MLP neurons of a small language model. Each row is named by its layer, matrix (up: input weights) and neuron, and shows model dimensions 32-159. Each number is 128 + 24 x the weight over its row's rms, rounded and kept within 0 to 255. Numbers have three digits each.
After each neuron's rows, "fires on" lists the tokens most often at its 100 highest values on Wikipedia text that the model never trained on.

L3.up626:165124142153062146127130178119125131129110124082137085135119101096132188106145099188120121146112135114160088124160111093153106170108131138107137137125114145136132118083093114125169119110133105133138117119132136102150145147128077104187161138108118169133087164149133123150161134101103120097077148103118139155140104129173129118113123117103131139128094118138145122125166152160111128097124
fires on: ")", ",", " in", " is", "Billboard"

L4.up632:118131106139117122083185141051124110133114113151131146084113127148097104136164136138142153144124144158104120118161135145090111148175126126107154106138135121120145129115104119127165165100104122097127134133125127148139113166112117122128117142143135121114144131144118125173127162143127116141103150145182076125138102113122136129105128145104148156139106116163146131108179078100130135147166
fires on: "s", "wa", "clo", " Tu", " Bre", " mi"

L3.up387:137124132137124141138114143074109097160107052064121137116129108140174137121175069141165128165095144159099117143084153091136139111140090158102134130096117132149134088121083089100139087150129127108126110123137114183129131153103170137137141141129148115109109157125113099170164137114153117147105137133137169129093133119104125178140122156107082134163122127133098142119144127106152127148100
fires on: "e", "es", "s", "er", "aged", "st"

L5.up232:138110141123142143124141150138130106122127138148104106090139129146149169130147144150119115137104143140105136138148135082129112115115138111072138125138148152117087078146131128091115096121145165112109107098114156076141135171184153130127085116121090105126113113135111089115118178152120153129138137158139138115131135133187138135148143152131132182138148142126172119110141109130065127208095
fires on: "d", "ill", ".", "il", "b", "m"

L3.up532:154129099093083163137133156133095106127110101095116125132151123109153130125132158149127107149135159124164128163127135122108123143180125141100110065113142146115179110106096155152115110133186125122132111122082090121133146140123134160111110134086150148167136104130168117106118135160135141127090121124102149115144102096152164136122146191105114122118110102131116158151147131140152136116112
fires on: " they", " who", " that", " but", " there"

L5.up225:105160135113109118137134145135129131176119072097121118083166091140115120146178112135126145104166078111134090129096104134144117147098110108111136130100078159184128105151139133081168084156125136105154100177112109136173126129116150127121110132136094140122119103097173126163131111140100103105088116127119167151120126073141127132122128173110110117168126144150175157173158103116102156171162
fires on: " Con", "con", " con", " In", "on", "Con"

L5.up359:128133136162103134067159186127112099131120150130174095131143134100147118139136118105153115118103128108156085129141093159114127121124121099135117132117131110134122105157096151112111118109140150095167119162088146155163144150185131135119105138102142141101122135142175114136151166139126146151129133139108158130116135134180135130148102117104119144144119111162084120190156114097132176130072
fires on: " who", "'", " to", " They", " that"

L5.up585:129124097145075119163127136114150127099112111098096134115123104129152170160157129124126129130156144108126105093129147096074108136121127135071133132132172148149147119129096137110156086165128125120155159154122108102145119143142114119126115168143168197151101120169080123092141151117078154151118153168153125115167114098140133126067134201064111105177151164146118115123141123119077151107114
fires on: "ed", " in", "s", "al"

L5.up509:142091071137136148142147112097129107084129129124170103122149126066155118158158110081149135118106121131131121136114119114135120145117103106123091169113164131083101136150140152121125080129148147139166118146136087150148176133137143199171120119098143106128113187062140125115108101195105153155114114133125108113116116114127120146094122134124080111135120092127110147128125154138123129146090
fires on: "ed", "d", "ist", " of"

L7.up517:142155121118117132104128189118133161108112115065159128128124153134102125067131048130145164146128152114077109137114155136081109148136104107108113134077156112123094121111100108158141126154145127128145167132117154120142151123164188138105152197118139135176127155162146105193160134121110177114129089165137111132123117098157126130143149167084071124118156095109109145112152126103088120131159
fires on: "s", "es", " Sal", " Is", " Los", "al"

L7.up176:137132128133115154131155139057120131136116107085121137085145124138136123095170104132140138143124122114092128126119113158149099187139076147087161130141135148188137101109141100126186146113098132126149130127127136074138165168124142124130141161154137183148154117134143092170127139120145136137085146158105131134158108102151125112145146167108078184111104108146097112100164125104101119127142
fires on: "s", " (", "1"

L9.up261:135138097110086131114163118093133116149118136139119125100170123123134121101135135104101151149140092167144146144129083079107126187158128133140100139118104148153118143098142134128118114100119083069151106122120138136171164129126130139125149144116142167177149168152105107143111111114116142131121100136115144189120190132164134157150150096122133124120081123163102117136172126101144099152111
fires on: " |", " "

L4.up594:108137125136092123117158161121111119164112120113114111117127133101092123115173119137078140130136092100140114159127105119089118100122140121122135149097143127135135068136086131100133143112157148110144152163089139118128136142170099193173138124077100124150124163120080127146160086152122148147128094100111123153135092123194140136081095124110117102158134113144178151178135119151125197156123
fires on: "on", "ton", "town", "do"

L9.up247:110113165152096162128138138121107079098115134094127109107139115137108175141119094129140171126134152090159107105099132083108129135118129122114149123173172139116080118175100164157125133177170111112101145150128119139112117118164127141114112119122132120159124112135120110092129129141127152135127133173071114103120117108119106145120120122134123142144145129132156150142207105129147132124115
fires on: "s", ".", " S", " T"

L3.up761:116094145165127160093165137098134150087133135122145131194132116135139150088126144143092112141076113060121117124171075111120123120145127116125136107121105131169122088130122081125138104142163103126105097126092174097133108138109122122165097116123125116117133127102079116142147124143136166096135143137120128156135109119111137128115138163106140123114124129183116167161181099156109119098146
fires on: " be", " not"

L5.up71:137104131152123114138127137104126138123115132132104106054127153127112176143134123122130116095128106106121140187118121134080089180116135162085111130140189122120145130178085130112116120146165144108123144118135147096139152129131138156132112096140149140109160108136126115119112110155059146114104137169149132109116192128162131156077116143111123129180149088114130187131117170102117134111105
fires on: ";", "ed", " wh", "bb"

L4.up724:139152055152109102144151132144108086117125106165131116086152164073151147146134065138141153158146130104123127127138085123107160144118081141116082179064148085137109136176139148114127131098128171141130148095090137138136148117119156156146104127092153112148141145128141127146134142187099132116124185140125146145143129116103116127101152114154090107131142118143110132096107129130116143151165
fires on: ".", ":", " population"

L9.up502:130145160109137139118128174078117104112100124127111133140079165130154111142166081099150133119125117079126126128096110103187153140132099096115142144161148103132127090103145155159196128143108125079114114138106128063141131152131163148128135141154160150100135142142115118129118128137084164115138172138105129132137112145143138139153115135090117086117132099105098135160117141163142141099125
fires on: "s", "es"

L5.up357:180157144122125132113130137115117109117121118109139108085141156164180139151145105085158111141113135128100080160090108175149108149120123156073154106136091124155146113116044098116157142162156132125125136141146151139148128163132177135141102187139116111109141174150082089121110159157109140111122180119094109145142117098103141133134083145137112152128123091198119102145107113132121120138103
fires on: "s", "\n", "uc", "er"

L3.up702:162122115139126184161138093122127131074119104140181081097155119173154117130165085136124101130077127121134085118128133127165126163077089086110144131126107137142127113110160129142140094117131109110097111139095135117177126142111142143113162136127163142096125111139160086140110150172109143137130171112086111116178120163135145132142119151125150124183092127139104098123118103115142144134098
fires on: "R", "K", ")", "L", "Y"

L3.up237:128125110141115154103101123136113069059096146128142127130126151113133171126140131135142149087141175120141072167099096095090157092145105128154136119109097104158137096148073143101135128111156129132155162125131124111105109118093145163137115115116148138136117118110117114107163092101117158094155140124092144179119156123115155160160147124107119149127141114145143104107153142147126137129060
fires on: "e", "zi", "ni", "nic", "zan"

L9.up287:130094131177115128122155128077123108160107112109128104103137143125106180093166116134111146144093172133131154164154114119098090129099109104084102140127143119162137082144163098112124151100191158088125113182081097070144136130198129150134116157103110130111089160123124120123142136114139120155126178134142106142110138150147118129135131139101118155152112136134166119158143127134134116133133
fires on: ".", "t", " St", "s", " William", " |"

L7.up532:135125129169161134080112144140125136139119138131085111087142124126120173109153134132111126130132157166137115140163120123129146119102118081107136100107146104131123097177086117085117134133166127111124136142118131073123120148139137141132102149172076108152074138105082114124129153141110176137144128157096101175121122141129151154114137204125108163129122082132148147157123136139085153154124
fires on: "s", "c", "x", "na", "f", "ne"

L9.up13:171129101112113137135150134134104152136121136133162090135184104125185119086110114119142099109109136141127111201087051137114127126119135125148139130140135152139129151112191129131161114124143147113130103116164124102161138118107118132117115147150123122148147121112108077113109138149153154124125135159122101144103123067132176141147109098137120131128160123128101151127136155110140114129120
fires on: " |", "ti"

L7.up121:161116133102098153104126141146091139111115131089106106069123120077154131094130123184122183155155124129124139125154122104158083106150113121109071109145153136133115163114138132102160096125101128110169130170149122117145128134148096130103130096157145159157101129121167129146126106143143116158118116107120129117161130078157108135110164118114095119121128094126131091129194105099169105173127
fires on: "0", "8", "7", "6", "s"

L9.up521:099150095135124135094184129097122129112121084150117096116125083095152129075145128144136123125118137105136136127102101150104122110101113107093143142136109172113120110120118093102137130147125122102111063151173128106138134139137142118152116107075141119132136133125143106165159117123070130150116139093110111169163151142168167127161102126096123129136148082154118137146112115138150164156091
fires on: " (", "-", " ", ",", " of"

L9.up673:099144132103132170150140148128118148152105140054139140108135154107122152111167073137133154118134103113111144096121087133133102185144115119129125138150128122135142121138163115121149114127089127117146092174144100134147137132135138135171100111174111122127123108113134104131137103111150138107100108116135120205141125095157151138126102130131094150135101134121144094118134126123103162142140
fires on: "1", "s", "con", " games", " con", " Con"

L7.up511:109168132151115096087136167088092157088132141134123125128105147088117172087165142094151129165125157067102143140125164110090136152157129095076107127116158126096081144110114137136145128131138142117120145122128164091124125110147137153150129098143144147121134133132133079134152131129090179146118171129166186111100085115142130159095109175135124145119139095111113124121124111136136153119133
fires on: "s", " Is", " is", "d", "and"

L5.up365:132143087175100131119124159140138105086118130158118102091127105098149161099145112136113129131117139117122107133147083147095105146123093122113096163089138153133143096124101129095124125119141147127119116110099124115151184114121145151159123099102188156135137136093126120154137142200125130156106136093115104154119154132141163136138152105153074103153131103118108129100118126118158155136114
fires on: " to", ".", " =", " would"

L4.up659:124115112119111116109109188165073143140115138138140094119148132149102128151165114116123134110137139140117106111132140154101099110103121124132115114133119124129115107174110151127108134121167100128169111086107116129155145203170167140149122145140098127152101141151103127133093150124142161113119140183108124110149129135105116144137109152096114179122125105134158114094130095116072122200129
fires on: "m", "t", "us", "c", "l", "d"

L3.up281:128125094133108091118199152131168131164074144130166114096145132124112127130157138135093145161096148138093119097111135126100107141132181136118136085127127126144143118128139092116168141118115130115115085165129104097151111229126122092115123141152132119123080087135134109165137131134103164131127135150156119121152113091108154115147101126153161175171104116113111088097116097115121143147163
fires on: "s", "mark", "bu", "k"

L4.up532:112142139108117148067197123156152145140102129131159119156175127121116125104121127147074116125086118126094084106170147133122107117164110133142146125121128138151091114105147120117167146112133133114117055139102104148166146145138132115122115106130098132116151078132106119175118141116161115089124144083134129137095150119100107113119150116082114160156131167186115134115190128144136125131151
fires on: " be", " occur", " become", "sp", " go", "qui"

L5.up31:146139165167085141125151138117101096132111130142120131106093121146128141113135118155152138154122146073145125126153115088127114119121133106089108120125193114134145137136156082092151116149164092080132143169087093105145131128177130143128140177096143128124111137086144140107110129120139147129117148125120158120153085115146126147108119150086128155154143161106110133173167137176103127152120
fires on: "s", "e", "t", "d", "le"

L9.up428:172115043171094133125125138140126089076108157134121095157133124109108122130143098162126107119121137120153107128125103082138153123124117103132112100124122129145119123103134109105117128111134138029082091149144129089114125128107144135163133152140169162143132149145125131130183170161131148140100123126131151110138120143093159146140159106101099139138132138106161132172135148144142143131112
fires on: ")", " =", " (", "i"

L5.up597:150117147105135117115108123135123104136140135154139118151143117148147143108131130069105089093070184145137116125111091138135139125129069097125109155136167132117113123147121129130148156169155117128143137130124149131111124133127115136146063173157142123099086161150107111167080167157097138139143169135112127126154138107119125171116130110140132122161107110150094104112130144116126138166067
fires on: "ed", "er", "s"

L4.up538:132121158098105140111130093062150129070122101111127107128154110160105103145136151142127140124069147118090089110107126135151083132106133106121118131131111163138090092087149115132115127146117128114133110162160115076188142170126122124114099108125150175131175126164103133149124117160131132128122118130136137093139132144157127126099107139114129118100106115114149103134159077131130174140124
fires on: " Me", " Be", "é", " me"

L4.up245:152124100153138114077169154066134092130118120152107151133159179106136127133144139116125133146150136167116128121113104138098105119164127149139112099134144099153137127108128092112199111123139183116137116180147105146135099140131114111127106157137134104133112131114119137140177123165102127125139171132127132136133119119139122098079126102152159159144094133128150110097149098122130108192127
fires on: "s", "wi", "bo", " U", "wa", "al"

L4.up60:182124069154125129134163142109136096092134141105146124153114108115143159091145122121129118122133133135142092124135086073110131173113117075105145140112168124106102116090132077114128107119117138101127143113112133087120139119123141155186131136125140154174138085138108140109117133168141143139108109153110158157150087138104128191105125172095055145149148153130154116147143150131110144108109
fires on: ",", ")", "9", "5", " ="

L5.up516:111078150116148159076154150137127107129125166121089070104099111144133145121172125153086115123121120136127130141105143089132126125137155107119175097136114123142136130149118127121125152077105139125146124161118087156102122145139116149151092148097134138169105115112089133115137148108104126115127131150102159135138091103158129140092099121121119158163120105116186123176118121131098119143120
fires on: ","

L3.up101:105121060143146140131146125077118131129134089130131115079108098171106135166125107101099157128067133131130105119143151084095133137124094126055142143135141148138156102148107126122122139115142133079111119156115164123147134132164180132123096172105140086142128114105104134134141103149106127133132128145116134151119142143132129130114120157108118138125090137146142140131187135112088097134118
fires on: "e", "s", "o", "n", "t", "a"

L5.up541:108147124152065152083134133127126140161133165135151116091131126118140136094112108131136142160097127125084115133114079114077104102122150117109099115089156139124121116125089130121121118136110158109122124122121148133129138141126136144158090140136112092134129129111138130115170150183170131132123125125114088138136138116120183141097127130156104178121105120138138116143127109088125164192088
fires on: ".", "1", "'", "i"

L3.up361:109174102128101089149155169104156132109116167153131129118117110126135119164133121131148151125103152091134172150121108137141111121092101109116135102113107120125100086136165127109153108133144151117137095154107162089152129134177125123106118115091146082144164146119093092132117169129116145120117145180102122147107084146102118110119084136075129154125108130162161144136119136107089156155110
fires on: "ur", "or", "an", "ca", "ar"

L7.up676:113119104123096173123141163077155086120130124133156127087142163115176132160157090121134127113117121152122093102151149099117124181121078109081108158112165115092131129147124119141132130123124134096113096118113115160146173147180173168113091204110137118147100123139146101162143105141109143147088148126133120106107103069121159142066097112114090119148114109117111152120129147112141134186146
fires on: ".", "ed", "d", ",", " to"

L7.up190:163159163138168133132118159122121120116086131117093080126156134169118169149170163171100124106113121117109153133076100138099141132127133136078115129114124100146106134133115091092136179116122155122127122137086099078129123137162147179151107136100132120159091117122153120116140131142090132136131136164086113107123113089129161142134159102134133127123135117128185128167118126125125139117134
fires on: ".", "im", "ter", "lift", "ber"

L9.up606:125113077154118142148151135121130085124126097129096097092081136110078163082133147109113164164084147138119117125129104113135106159142127100116110116158151089133115133108120116087121164156126142116116118139106101095115123141147145170121099111110146122144130144115143130158118110110106132179136119122077166166107135134169127207106105132133104108160147088115159154117145099118119146140114
fires on: "o", ".", "a"

L9.up379:097113092164097138141162131137137105162124101116118066105135112140125188069132094112121149112095121118122129130116096111096094126096118119125106114135112151090154073113141059108126099133157187113135082150153117089099129155185119123144108127106101150137126135141123133140120143117115115132113141130113089132146141152144142131130106140135127146139160103149159132177110122129115132155103
fires on: " ", "-", "o"

L9.up573:118116152143105115119163176100066123094112121100111118116138151112159141158178122147105144099146149135117140145076110131106112106110132114149095103156155110144087098130108141147138072133120119114171114126093114106120126139174148145090132128131174174099141109178132125127126163147134179122139148136156118142118147122121127137128106148088132124103125133083140117125116130148106159119123
fires on: "s", "ed", "es", "ly", "en", " On"

L9.up269:106161115115119136135154131149113137150125149094131128126155107108128136146130107163138156131138131113119093135084106073126113176143115117112143155145143151116101094132146122117133134188152127122150113135112125113146144126128183141086080169146136134139109104111147064114083138161139081132099094090137116121131167057151135127147150123090083146105131111141155120138148113124116125126152
fires on: ".", "s", "ul", "al", "7"

L3.up442:133117148146128146075103145130131134132142127113125131142113100122145158072121138125125110124082126111126089123147112070111131103122113084108093137107114173169149097146143083088135122188174173099127107146137132111164138130141143129116120138124115103166108092131115111096156179130127166186113103133125120171164115128140144148143108162121114156155131091186123098133148134109097138121138
fires on: "s", " by", "d", "ur", "i"

L4.up353:101085106108105096131139139114100126115140104113072093113134142148125154129126124173115118085118117134154127159122119125116131132119124104073102135114147118139149113164125130117139105192152113056118101104109138103141139120147178108130142158164150116085145162092116125113113158168105167113127119127131112173127165121087119149160126098073110134118107132131146112119148130143135128123125
fires on: ".", "s", "es", " or", " minutes"

L4.up235:092121129163152149100180132088127138137118123120084138113125120101147119149134121131141196159101156110126154163145132121133149131149128098103099152120139154106130101121110108131107064116162137152181133121144104130150158137104135133107151111134133153117164127111132112157125135128138131131099099094137124119132097040132118111116148129097104168112120139143116124129179111127134125140129
fires on: " not", " surviv", "pos"

L7.up506:152094135129125143091172161130109130153114104108127144125127101175098149142147121146126148163110128178146134146148094138120121150110148120108112157127105145168109128142133093081149118137158112122131138110124099089126152131151121116127111166130172131128056099124100100131131113119107116150116136122112136130112125125161110119163106171139111147117109113148160139139155144124159147119140
fires on: ".", "er", " ", " |", "/", ":"

L9.up120:152147079178134144137134146130125104096142132115177118133122090115170157123103150132142112132122126133103084130078158123156126122142127106106112098111132157136119134127155128137107118099133128050119091139142152106144136106110121147168097141127128096123118178094128094119143153168134150151122118150106136167150122156112135161134109124120120143155121124124182115126136117126174161145089
fires on: " |", ")", "i", "ti"

L9.up353:131086094142107168086174148164098146138135094116094077089142114138095173082128136133113145154099129157129134135133108116119111151134142130094128123135117122125152093111117098123172126142161139109139101151150133124144192128123114136143093130132128135143134139070149126114163120139110147140098110110120088159128145110124118138110143149144125152121110084123119149111133090118152157211065
fires on: " ", ",", "/", "-", "–"

L3.up419:093184094151123092164173149113111114112142103136139124119145130109151140127118101086125122109112113115139164109130113058093123113116104115090092151127154122150120110170122135125107109106171176109168124143092155146121136134149169145117139180119153125131132151082151123143159116179096127139109177128137118140131138107173147131115146127103101092148088142132136112095126163126091125171137
fires on: "e", " to", " from", ".", ").", " by"

L4.up193:126080114148133168114166130159112105116120111153127102092116102118120129108142131188084121119107156088150130111150153104103141161106133111133146108113101125130147098131138074125165151146145145130141091148123155136128107144138143142146072133118114132155128129122117143143147097117119110113133108142097138143153144120164120132112126111089125104124126122123153154161126094138026142105115
fires on: ",", " and", "),", "ed", " Blue", "tic"

L7.up80:115090109132141131136098154124116085107121115071142124141138130121139111131144084116108140127125106088150118125128138125155110192140070125122116150123149116169099171144114117130106136162131144144161143116112139107102136123111151154112104142098118139153119138147184150150100135119089155146116074100124130129124118126129082136136189108091120139144169110125118126133137134119123117129125
fires on: "s", " well", " X", "es"

L7.up56:109130075099116159147133147112136124108144122143138126075139158108145179100141125149146122107099105112129121126145133099113142157153092124127102179094162120120110131144101117121106098118122147128106152131140120103126182144137154139140121150133149140143132139148163097163134088190083166181095126114115120104046131100122142139119119153086111116189138101103133110139119139126169137166107
fires on: "ed", "d", "s", " announced", " on"

L4.up386:122143118161140114066129109133127068136103139144117109108160148136165133097152130123115138177120142146104110119106103133114094126181160120146158086127134122138136108104137083109196171106101140103097127151139101139143107191119161094143126167151120124150094116128128123146146137138096152147132132117146111149134137129112127139119143131128159184150137129129159055118193068125126133154147
fires on: "s"

L9.up343:176060091130131105114125114093141104133128098134138063130100086111140123120137130126081093176109149163123115159128114056136109146134164078094152131145098154174124118167114125157140125111133132085148086159127136107152156114125147179151107116108112084127154172129145115104101142134105154090116142148110127133132122148132124139113119131140134138167117077141103128106103124115135106132160
fires on: ":", ")", ";"

L7.up73:172076149134108130143145125112142109117093131119135124137139087134137134147124145155110105145138110152125089139113136100122109171098113138084141124128102176158123114106098086126155134167132123092151098125125116120167152136131113112146102221125157164115077124130132123110115081111129121084105141127117171144160139163158119147129121163149085139152125065160096139101133094152126155123149
fires on: ":", ")", ",", " /", " in", "ic"

L5.up64:145107129161112131100133171132146098123124143107139088104121114111114169050144150134143150127132126118161116121137143101102137116115115110121105123128119143091111077146117098118131160145167144089092110099121136137148119148170149178137121115121091143167164132113118134107137132185155140166150123136118143146132116129169105148125101122109131124168139080128150065167176151109085132123071
fires on: "s", "d", "on", "ah"

L3.up544:109161124131131168139139156111116070172116098115076142071156128134131118123141119137141123122104159107111082116089132117140081159162087140120131108137119126147142133075095089149123123171123122112112115133128121138150132157126152122107108137133179191119137111157131123148132115135137118130114160106160131124143142114167125145129119150097111173163075133114132130124163076129090112157149
fires on: "s", " Me", " me", " Li"

L4.up343:126147100146110108107144184134122120126136157118141129124119102091138134153104143129108148122131108139148121146195087071116138114136130115122160130109120119134149088113129109093092098113127120082129125129144135079162116123123150128150089164144104111132089127123118133107110168135116119112112109138137122170131126139127156123146128141067128148109099119129161145129164157122086111155087
fires on: "c", "t"

L7.up699:151125105174129083140121122113120121138109123089115112122124144123142140120146095100153170156133162094125140168176067150083148178122129111142081146098134120113098134158147155162147115115135162105159102120144106104142128141166113157118158155098158138111102145138082100138101117120142181106112175146130158107144139128153122119117109086128115112157145116172158108121136134134103153144114
fires on: " and", " or", "ax", "ale", "ron", "al"

L7.up27:146139080156085140114158157110151110137147132129119119100133146109170146120124154133098088143090124104126086137150119096108088119143090103119064129112145142130142137148117098101143135119140185055127117128100152145130120114136130157144136145141128087092133153143140113108135145131122099134128154131139089124116153085123177122142130132154131144140128144156173080125116140135162118165154
fires on: "1", "---|---|---|---|", "3", "6", "7", "."

L3.up242:137099125104087138162107161137094121092083151174089132104152120139129108159143161183155085138132148122154096188107132134115115104134146143119091128131141131114099139136087129117122142086173138108145080160071111122184124172173141163113124092081117126132125100136175131127123153131145135135122103124097188131118143111136136111122148127132124145121096130172137110144107127132149141159103
fires on: " who", " that", " one", " he", "er"

L3.up255:099081138123158151091170116132091110130116158162158083086129137125129104138145081136122126125136122106097141131129122108109133134148133107139158145113105133174153128143132146149111160123128157128156110147124144132112136117118134139184105139124164126126173139130104132124120115114138085132116101184104139148144115127143124152105166110094135150147112139093131089156135093155060155124112
fires on: " and", ",", " To"

L7.up223:122128143119131141136123121139155156142111112103143084101166095109139111105114127145092106150160123117085129142105076109105121149120134116090088157144103193155126178086157094133121137124135132100138126116125103137173168128105163164121115144130185104146103125129111116115153123118135130139104117155129091170144120130192139168164128110161114156128115110145118123167103108095125104092127
fires on: " |", ";"

L5.up656:103145069159057136129145128118142135131127117134157128102175125076180153094108088112123133112088148111080125088135093111087106157093121120103119148093139136131133095136091141139136110101110193126154108124120129150132158134138142167170090112120118152122125142112118125143151133197128124155090137112125064141121137107133150149126132118136082139130119105127129124113126118130141147177139
fires on: ".", ")."

L3.up574:132162084145146134124122140125112129091117107132133122131150146113154140133162101125149085173153150172176118113104136132130122100164135122143087147089172128125134152130114101125188118135139159114100129133129102085179123157139143117112153118126131138146112138134154099162124144158115129090086137137110103162138139124116107182113146143089106125172166057120115130132128130141140115172126
fires on: "ing", "s", "ed", "e", "d"

L3.up466:115181132119113138114147112076130143119071126160107110118123121122136147127131122112118140145114115110128124135097144083097095110088120099157126133156161131158119145127139095151133115176151191113144122160129095102155130194123111126109140116107138113150132116132146122139144177134112146117136111152098137167117090114117150141079103144127133166159116161156125140104139141091101103155149
fires on: "li", "hi", "el", "ur", "ci", "or"

L4.up212:131140136142118148122156161113165130139133067125110141127132100130129133112115127131136116178116126132113144141099115111132107144155128106086155173158093185160124076150157093090116100168114130111102117133133158121189123153141099143128123219147143146107096147122125088131099163143117126088119166119134109126104122128177106128128118166105125123120153130200117130113117130097127133127147
fires on: " /", " m", " in", "op", "st", "cc"

L7.up268:119133113108118132115120130060147151147123146086140118121131139136166115140114084155120088121121109136107086154101105072168122151120136104089160160129099144121136135128114127099115143126115130084131103143133142108159137117112123130158098154136163121103128145126098109117190160141124138135109135131151146130146105150128175176154120173162109136145095119144123091136165157117145125133072
fires on: ")", "i", "ac", "ensis", "ama", "chi"

L3.up45:121136070101146107092120079121151090126126114165146130159110108145111142101126123092111109173099166139112115115143151097144113112170145117117115135125141141131121145122100071122111128151126115111123089114131143082122137137114143146130104119133156123110128123112133161145170142172104163129075127155098087128188160115117114136147135150105134174146119098099097131110132121120142133125147
fires on: " not", "ing", "ed", "^{"

L4.up474:135077157148130165095172100068151110121089089144131122150134137106161138116160102113134147159129163107120138149093113125102117112119118136132086163124096132116163100084142115097112098101125131129144141114128084146122153142113159155139107121120113155120164140182108138169135150144125125132116104164123144132137121105156126140106154136147121178104133135156097130129135122109150098126135
fires on: " not", " research", " encourag"

L9.up375:128112157098116171125195126128147157148132115115094101132147073153136109074135105089125108167131139109112145135117079113139107149109129112105107173164098172138130111160106131093134130107138149082124135134151114161142143116133128146100154185121122124119133127110143116139138107174154127172052125131142115129176134115128139155108122122182119121106075104160105127150144095103139109122086
fires on: " |", " ", "–", "-", "8", " –"

L3.up485:128141111164089127139143151141088116093108157106122123120156157088108158125144130146118111145132143138110101120106090126150087129153149151168086084121199108130097138126135130122145104098131123119153117171086131110168140130120111116144108121156176142116141147103151120147138129158123136104120179148135144140117158110124121146106190117109106129092119128102129095126169126159117148123098
fires on: "0", " Song", "9", " of", "Album", "6"

L3.up17:134149122170141125082170151078085133158123154130140123154180128129127121099131124139114106128105092106115127090110095085140072117128099139148159134105097141136112143125134089068138129096134124113139115109101111105130130134117124110143089149109099163109180127079137095117144140142129148135108172099136178160118112087146128128150116164159112145153129160150160130145141112134123113105135
fires on: " not", "ly", " also", " well"

L7.up717:105119076104131158122111126143141083129115098128140091087160106140101174120154102170085217151119099117149137138092099067125126121114117151082120142150165143151128120176135121109123151147125138131131154148120116104110134139186150145111093129111112119158108092150132135141115126147089117162121125119126140126142164118136131136116127142151121137135147078103140147128139122118118105135119
fires on: "."